{
  "n_layer": 13,
  "d_model": 384,
  "n_head": 3,
  "n_kv_head": 3,
  "head_dim": 96,
  "d_mlp": 1024,
  "vocab_size": 17141,
  "activation": "swiglu",
  "norm": "rmsnorm",
  "norm_place": "pre",
  "norm_eps": 1e-05,
  "positions": "rope",
  "rope_base": 10000.0,
  "rope_fraction": 1.0,
  "qk_norm": false,
  "attn_scale": 0.102,
  "bias": "none",
  "tie_embeddings": false,
  "parallel_block": false,
  "init": "uniform",
  "init_std_qkv": 0.022,
  "init_std_o": 0.00497,
  "init_std_up": 0.022,
  "init_std_down": 0.00264,
  "init_out_by_depth": true,
  "optimizer": "muon_variant",
  "lr": 0.00571,
  "lr_mult_o": 1.5,
  "lr_mult_down": 2.0,
  "beta1": 0.95,
  "lr_head": 0.00474,
  "warmup_steps": 200,
  "schedule": "wsd",
  "decay_fraction": 0.66,
  "decay_shape": "pow",
  "final_lr_fraction": 0.0,
  "batch_tokens": [16384, 32768, 49152],
  "seq_len": 384,
  "doc_mask": true,
  "train_tokens": 474800000,
  "steps": 14665,
  "dataset": "wikipedia_en"
}
MLP neurons of a small language model. Each row is named by its layer, matrix (gate and up: input weights; down: output weights) and neuron, and shows model dimensions 128-255. Each number is 128 + 24 x the weight over its row's rms, rounded and kept within 0 to 255. Numbers have three digits each. A neuron's up and down rows have the sign that makes its largest values positive.
Before each neuron's rows is what it responds to, as a language model described it from the Wikipedia text at the highest values.

Fires on the first piece of a split word (some in sometime, else in elsewhere, And in Andelova), and on parentheses, pipes and bullets in tables and lists.
L10.gate22:115126127146093171137086136115134109074132143129154115120092150130102160144146134110148152120118089128114142132123142125098157169106095112107089116137128109152120164152108169130109126119133144109130135145104132115154178164122099135111132125120147123106140148089113086136105115068162163135128124111115170122132140132123073127153117157135151145166126144122131130080105138116138124107096
L10.up22:120116130143137138151130147137148091139191106157126143138123133126114108128128141154117158077157118128100126119130117088117139167148132108132116140170143084173115130137129151128129087086150110138126110143176135134140110136134079164114120085118117123120150074122142185143133116142097118130128158120138129148188151126078109131144102126128135085165129152147105160126141141138122186134126
L10.down22:176082133147121106116175142097128083098124118114108136192135122190100149134129107148121153098140108093150111110129140111087135156127141144165139088087105154140086146097133137153127124068159128121128135185161152122094119124123086131151157090127132121096138125135115149166140127130092096118130121130132117143185153105137100127117153144113160172105099132160118107135139165128132119189099

Colons, semicolons, and words like are, include, including, such as, or notably that come just before named examples or list items.
L6.gate563:140145129131141113194144109148173082139111151171147138098114087142117147124145133165115117166111114125090132154111108148125126131089135144097116111132143088124143060130122160097130145139129136125081074130125120111131173129132124120072095123163138125100144098152096154107072143123102113082118130145136137122110130167126140136096154113109116086148140157170122124129137133154098118127120
L6.up563:134125111130163115121097144167129117143068117122124116142095153088139168084115110149111123114128102116156155130107100099082135086131140124155104152145079123150138139179111138129137195101123129138122109113106123123147133128124133123129123123155145108107121137111089123138133121083081143147139112123114125092077104147059172144134176138104094080120138121154098151111163114169120104102118
L6.down563:132165124132147111114144126141082177132109149141118171125071123095133136102142107162156130101107095135129172100118110119119123107106148153140144146096117133161117165164127093144132181167099156097123122132071151126117176106144130140135097126148130132114181120168099151116093121108099126139094113145131126107090103140167146063147147167154160100121103115155111125132127117139132134169138

Fires on who, which or that starting a relative clause after a sentence-initial noun phrase (women who, teams that), and on newlines after section headings.
L6.gate507:103148150150130143113116136163122152155074124170140123148088139105116135146196169123133129136133119149135147091140147087126116138153114142124144116124116129159142138088109139084096139128125160135110175127130092160114101098120107156168121144112151098114135142145089111125114118133111167118139168115124114151105094144154106112089134158136130098101140122109154101120115137127076121173144
L6.up507:149148146107138060091140134159149107176147114139116107132129147124137152122107085114157158132112143115135132141136124134085082120172158096166148129127129139107146132139107066132152170105135139177138130119184127122152136136104115109146112134129118114120095130148137184100166136135121145123160106128142122162120140123141088102145144141131135154109134140151158176132128166155151159094114
L6.down507:111113093146121133105123142090150090135127112113116161127126162173096124160104139123115145143114100157133132118155132152124105122106107181114097113128123137131124153157101120187173151139164105124150118168105162149157110148148136143105117108143142136146135154120099127137155146094117133126147147128147126109114111100105138125109138146185131151150148148130119195168136138117141095113143

Final pieces of multi-token words, often adjectives or nouns modifying a following noun (cardi-ac, hydraul-ic, graduate, scientific), plus some wiki table cells.
L6.gate863:134131127108093122134119145111162095146137126178127167098104145145126133113106130127144107115172099111100115112156107113133108149148127100083104094136151099147172148108144117099138153146122093091131132081164128134178108163164171157152102165118154139113124131109154086123143138095161146107127151120161166104134115108161151185134142149136101109133150137124124127111128105154127110129118
L6.up863:142126118087114119120151167094140129142094123110132115151159094173113141117135146090176075136115122110123126100163096120130132114120115169148128129150133110142112118120138144126152112152119097103150159103143133132119103181167151144144077160097128151107130138093127117132169109100152178072131169142159122160129118130165136192119116111077108136151133126103138126090107134136132132108118
L6.down863:135101148126093108141139129129119112132101101091122100162158113146162108084139173118134122135154098118139136126137105157113093129091140153104159139178130128078144155105077146129151108181162106158146132098169105099126114084111165115128136136141178127094142124134137145136093135117121134144180144104103136099131155129107171121083113138158085068096136115123091166119124144136092098144164

The article a/an after is/was in biography opening lines (is a Norwegian, was an Italian), the longitude degree digits in decimal coordinates (°N 87.), and opening brackets in numeric tables.
L7.gate369:151142168125119161165144121096138148157179125142149155085144190133149126091155157088149109146142158158127093156133141151137118148107186149159120130167171124118111121135080140135107105105178142155117125128163131135101108090091139111159129113124127146125128121166077066106161158127107156146139118124137109116139107141135133153117119104130100121107092117121115121163156155104091163130107
L7.up369:115143160165140148159129111138135146132130116164150177162143137104161155157109133104148160142168091113132104111109130084149129127107123175107149116161084150132149107111158119147121119150190186093146157154103126132136100094144127122111131122087128095116103138131160145099126118146126141163153083086129098160143142141156161134099093092126091133110099139097098131118080108138135156117121
L7.down369:136100151123109108121112128077116123142138108101137145128154118149155113166116101151146148120102139108102147135136119148114127091108197095125139070099100123130180116085152109137168107094152156149128119101124164115095134086155127101085122138100120101180109114151153138157129162079141145152094113103122113153130101109129224133142079120067122099152131141123136140086171125126143131138128

Apostrophes in French elisions and possessives (l'Espérance, bachelor's, Men's), plus closing pieces of foreign names and words (Emanuel-e, Annab-elle, Dipl-oma).
L7.gate866:157150170122138114128112123084127171133117144151074170089106156130177106117110132150102114093153098130142150149104131137103127106156158148158133126126086116139107120136127158125106156126119118140150090130141163133114095100133079101144124176097146119123159158140167083119082112122104136154063132123176132082123106098135135135105148107132139112127127139136086124086162165135132136108145
L7.up866:150131115104111120102088097113122134146137129108119148092116123094160112164131091119122141140153092091113142104145151135137089128117163145124165158121148139123085094107159092094132143074091176123118112097130165114102145137122079128141103127134143152129088155135112144133118115152113111095128144135110114095143167109132157176186124122129106153126172150079138141132117178147154137089164
L7.down866:096099121136104125100151155100169149074132157110167106152154083080102116141184184102166125119135160100102181120115103145123147162128119146130112140077159127101091143144118164134109085134104126116182134152150092101095134115175135130130121148104127117109131146150124125129100174106106113106190162129169142113096156100143081115116109144135111138120131099115128134160104104100102122156116

Verbs and prepositions in biographies that introduce a school, such as attended, from (a degree from); weaker, scattered hits on table numbers and word fragments.
L6.gate858:121132146123088142150103104119119099144128117094141141134128097168135098119140162111137112108128129119113100193118113100127122128144128145137124112126100113116110081126090163150116118115114151055139187104118119156152126114137106104130125160118159099164144150200142108116124104122127132126117115102136160082135147159141155105127133112108144121140146170100188089136133117160126073098089
L6.up858:065106113095081168137146140140162120113108129098147145113122110118158152096140147153140121128157139163143135118104127138167107157114170137121106114110138084129140130122098127122144138154130086121137149141136158156134074163144110098142080091121117081131129166111139157166133102141167147163151117124133150150121113118150130126115135142101103163120141164114130118071124121087137115098094
L6.down858:114138147119142123132105136108095107078140114126150092129130102111146118169154139119114157104177122132133148178111134146073127102158124168119144116112114137113124165129107129107098105146139129139106086057081121100095136146193127095131118134122110154128131145101113108127150130143120139139122129111112132121156132136121139129102124124104153163133094165130145053161081127157121147122151

Function tokens just before a new clause or subject: the comma after a sentence-opening year ("In 2001,"), "and", and "be" after "to"; also digits in coordinates and tables.
L7.gate580:150112106127102145124088088122141159114122131137083126178110123151112123142146094127115129109101151155101088126112133101085155124108147143161072201094147127145148115144097126146139165141134119155134150120156112146132139112175126131167117153091116125123143116144124139164145099126136122129119136124145094183086130134125144133145127116134158115137116106088124156158107094124156132134098
L7.up580:128115158137137106157098092137091113140121106117107129100122173083152128114095139151107167138115162136139080098129104158122139079105120161108112159097137129103081100150145175119112092156109140127148114108134135172156163109121137128120121132109069098121102154103108071132111141131122138157132154108152141110141117115168107138165139163114083120119126123089121116167114123124107091092157
L7.down580:110133172087114144134119121131120184130127106124104135148092132109130094104121131137157130108122137127117092131165107119105133139120156165130129132108125097138123123120142102116119150117144086162170112131132102143096103144119127106159165095155134134158148146140105145090133103118123073103089110116085090188146111105144154134094171144130128127125150157160178143122068116133133119149116

Tokens that open a new clause in expository prose: the comma after an introductory phrase ("In many cases,"), conjunctions like when, whereas, while, until, that, and line breaks before a paragraph.
L7.gate343:112105111106098077102162089148125133108112135184113106134073125083184153171150150145099101157147114136138160122104144117060101133118158160142111079154126126119127146110097131129143096117156128167122136110114116142157118102139095154141115122114105134141136155138139127104120081087098154148128062153125120135121123148150163111142122161119126157112162129099151130159120112119129113134116
L7.up343:127165108135130118166135126168128129077141142171133094158117141151142144155114151138107096136165105107132134135118137139083108132106144118135120105098166162109121096115117123152128114165146146134104114173136102168136131127144099175108145131070110115135119119086170157119127103091115124155113097145107136116134150115098141140130164135103163141147139101094143190147136106125119111137125
L7.down343:133096134140107120125138130172097103131117091119159126107109175151168181162110138147133137103144127113146105168136128104109192125146114137110132156082087097107157146140134138167138125147103116086119150112130142098111132130150115118107135127097096113137153114142095107125142120135090116128144134150135155144096084085112111094145064127083112157098161126130172165145133164123128152149142

First fragments of words split into pieces, like Ph(.D.), but(ler) and ic(on), plus line breaks after section headings, mostly in biographies.
L10.gate884:143166166110154114104131158152127115168138087173115130101091097124117145102135106132043178166146091144090141127125120092154140095130138136115128123100110094118127079133155173149097114145133143114182103129141138084151103144120107141140115177126102114163111110160142120115113123133127132129111141133113122099089115111107135125155122114120143135122146115113137134150145130133157118128120
L10.up884:101166173109158145141150100137151111144131116155145138107142128126120131121151109119112168206111087146098132115123105119145117148137144092133144141136118097078112101108153161120119101123099116091144117101105162135139139135143092147125125168120118105144161148164112137083139085115129133089059154151118123098146127145123116118132184113119124125132130123136105091141119151142119110104115
L10.down884:125128102136128163161148121116115154144114152113103095118111136076123129110113129156201097072151209119163118126103136149128133120112088139111112108132108152143120150184074116130123170111137120153085138125141121163122134115139128114148145093132195152123079134063144137119137123142111115135167095120170109127140139124141138171099104134131130116128155183110161092139115124145146136107138

Prepositions and function words (for, of, is, $, ×, °) in technical or numeric text, just before a following specification, e.g. "for example", "score of 52", "$5,000,000".
L10.gate664:100070118113141162094157120152100180096137125113092074118098091114150153181088131119116118109158117096131130057123131113090097112122125131137122152103094122140160159124084094097164102090129160146125108121136136154126082116159085132159138141077128118134125169074152100137127118127146130122135096081110150161080086124154134142083099121156138126142153129136139138159117166109149109148140
L10.up664:126112141131155102107083165124105143116132130130115137130128134114161134120095106135156078149112173103203115163151119071113122130134142110139138122108137127154139141119141119123156163086074079175084146144115119102152144092161075139097151099147121094151110123121099121140112109150130143120122109115155106111125115129142100119091117086100133133101119133164164163102151127139134078101097
L10.down664:175120119112145096119090123167145118145088109140166162101127156171099158105128110082145119153119116084147094187162164113125115107116145100106157123122076128126113107153148167127118098085117042130138056124096131134119103115119117118148126108146145129093117133139145074120096134152148174122131147136159118107107120198119076124103111096147127127097154132110144165157160124137085138116114

Articles a and an after "is" in the opening definition sentence of Wikipedia articles and list entries, plus "of" in "species of", "name of".
L6.gate796:152150172149135128153153154138143130089129110133132162107121154133145132134103123140117136095110096144144103110122116160104090093143156173151137134136113115089130129062117159101122153150143141105137151129118100137132142171107096135143140077107085138118148129090114143111147126153118115161133101109144153133156147125129145126149124085130089111121128126166126122138104109133105148106127
L6.up796:131112130160089127093159164100108123133128135125146139155112171145173101146142098119144169140117153171138145126108137121154115129133136143171118147106152119138148137129118151097107160129143104145114122089096108099131134125127158112139144112130107109129104099145113097125154068126133100138134139085159136131143119120151106122160106179144122122156109161100130114146138140164108127143139
L6.down796:137130135158098149087184111062112136174154084115101137114114133187117105106120135125123135131092130137118076109144093133137139121105135147156131130129176170101159151159136083148134144115158173103118195139089066108140119156153096119165087151131099131138126163167127158135130123102098122125158103146133133117158137122148145142111140098155108096111102117127135142138078111129132118147144

Fires on the break token after a finished sentence or clause, such as ". ", paragraph breaks, or the comma after "In 2001".
L6.gate415:160130118148100116102071119130162141133125115090159151124151158194056130139148122142112139140147106176125160085135089102088128099128133121187096153184078131157142133124101132078137179149106116168118143081144152166087123110109129146128094151104134152118121145136133135122128074095141127149141153143165149120172156122096124154153124121120150156139151109106107139123111132125137142127125
L6.up415:085139143100109153117093143126096107097157132130136145146122122134133151108149092107137119085129091099144110118127084133099142095126126161118182176143117110113170070177138140157096149121110108119110158103153131123152126125120128130156128098144140145161131134095160153124117089121106134187122129109114168145116130155154107146120144124104132146152141161103077117080092100115100089121130
L6.down415:120207158148145146132122103088138132130114171091085147145100142131121136122104107115092104130099126121130113134175133121058136100153145159127141121129113131109158087154171133103116160110088133173138117104106099169128151142115112120136123127132081120150104126099135139110131152096068104112125154140144111135116163120083111114128150117115136129131166122121135180142144124130128137128133

Words that just precede a named example or list item, such as "for example", "for instance", "including", "such as", "examples are", and table cell separators before a name.
L7.gate146:133172077128152111129137099156109114135114109135102144147132147152142127097121141149091158186132110102127127116118108080185177158122128111127165148151110132172114159118089123099121152164135152109102137163123107137108150123107188114132144131103169152172136181136138159097127155115099175110115124166144123092133139134139134142136168146120114109163113165096092098140104105147118101140109
L7.up146:185147096105176140168090140140133144128104140135107133115081111136132126091166159167154116166091149149113112101122168109122137118115141086105130127141114116087104120174145166127180118122144128119130068123143112151112116131116147114084149130123128153151127129154160127157164176176138099140133102119107121133110143135125161100168160088131120169105121097112105131131080137149151117155130
L7.down146:120152120141108144107154125115115146132117119121135104140103102108071110114140146109137162182104161107111137110128123108157127136157131099140151132140129127144131112112112126113124165128129099117159130128162143132108091146102137151058106099159123153159107084170147123112123156170171113123117124087124108120118162141134144163152104138141172109118107083157100092135089119122136125130159

Word-internal pieces and separators inside long sequences: letters within identifier codes (UNII: 66D92…), pipe separators between numeric table cells, and mid-word fragments (acc|or|dion, On|cost|atin).
L10.gate226:118124069124130107107138126101161152114121151147117135109131143160120113126135141150115062158086177126104143112103123158121160115145151072172156134120100131113121103111112134131131108068125091127102148162131091127131130101134120136176158107125099123125123147138130129084100140115125140132096130091094140131110129099120116121120183123138157139106158114171100139120118126121111131109106
L10.up226:153120113111151150124097146120163105108180104121089119126119122136127138185126099110160088146122119123106151111101135144128142143090121100099119125067129156157155100082096098112148129092115127105141138153198124165079156090124153132144072109159129105163095111126113118107139121118101148106138126186128119055103150102142086130113124167095152164107154141143133125100109137093129147126128
L10.down226:155121159120123128108140132106144133093137133147139127161174128148101125108132134142139129115107118121139101149141133131121118131152122149120102104148143156102127126111112183109182180088102157120120156093108140122105179171107129107118143154099112098139133117136144112112131146134110170092107100159177104126144142136153109128118134132106110129119129124127090186178115114087161138154101

Fires on the opening piece of a discipline, degree or category name, or the word just before it, mostly in education text: Diploma in, School of Dr(ama), degree in phys(ics).
L10.gate230:149100125097127118091132121118141084152119198122146162119144126141163124130148150139160148143131120131111105096109135119096114110144134171129149128122094146175144075115067114152132163110135133146153111109123186146140115151131168116066125166099128095152104143127142162140156151153084110114128068176081134154105146132145177163134138098134124117114153114131078137148125130140148156153135
L10.up230:124073135122123125121112133080158127118135132115127120169142098127173080120124141126102153180182106168134120180140137142128115072144130094112116107116116123103098177147140108106105124119104102106116125075119125129132100113127123155128107063106130179098114092122148117140114120125113137148065137128124086125074101117167103074156140147127103108127155139129108133140128145106103146119128
L10.down230:128109108133071133105122106173145075119128121135162146140139079132134106129158091147140109128127130107082093090097170165128071107122115146169128136083114144170134147122165088153137093116134134150123127129123117099160163106116129166161093144101123120129107125094138146146124102114114158098147142084095115174165152089129137151152159103134109098142186145143110083143103140125142101106115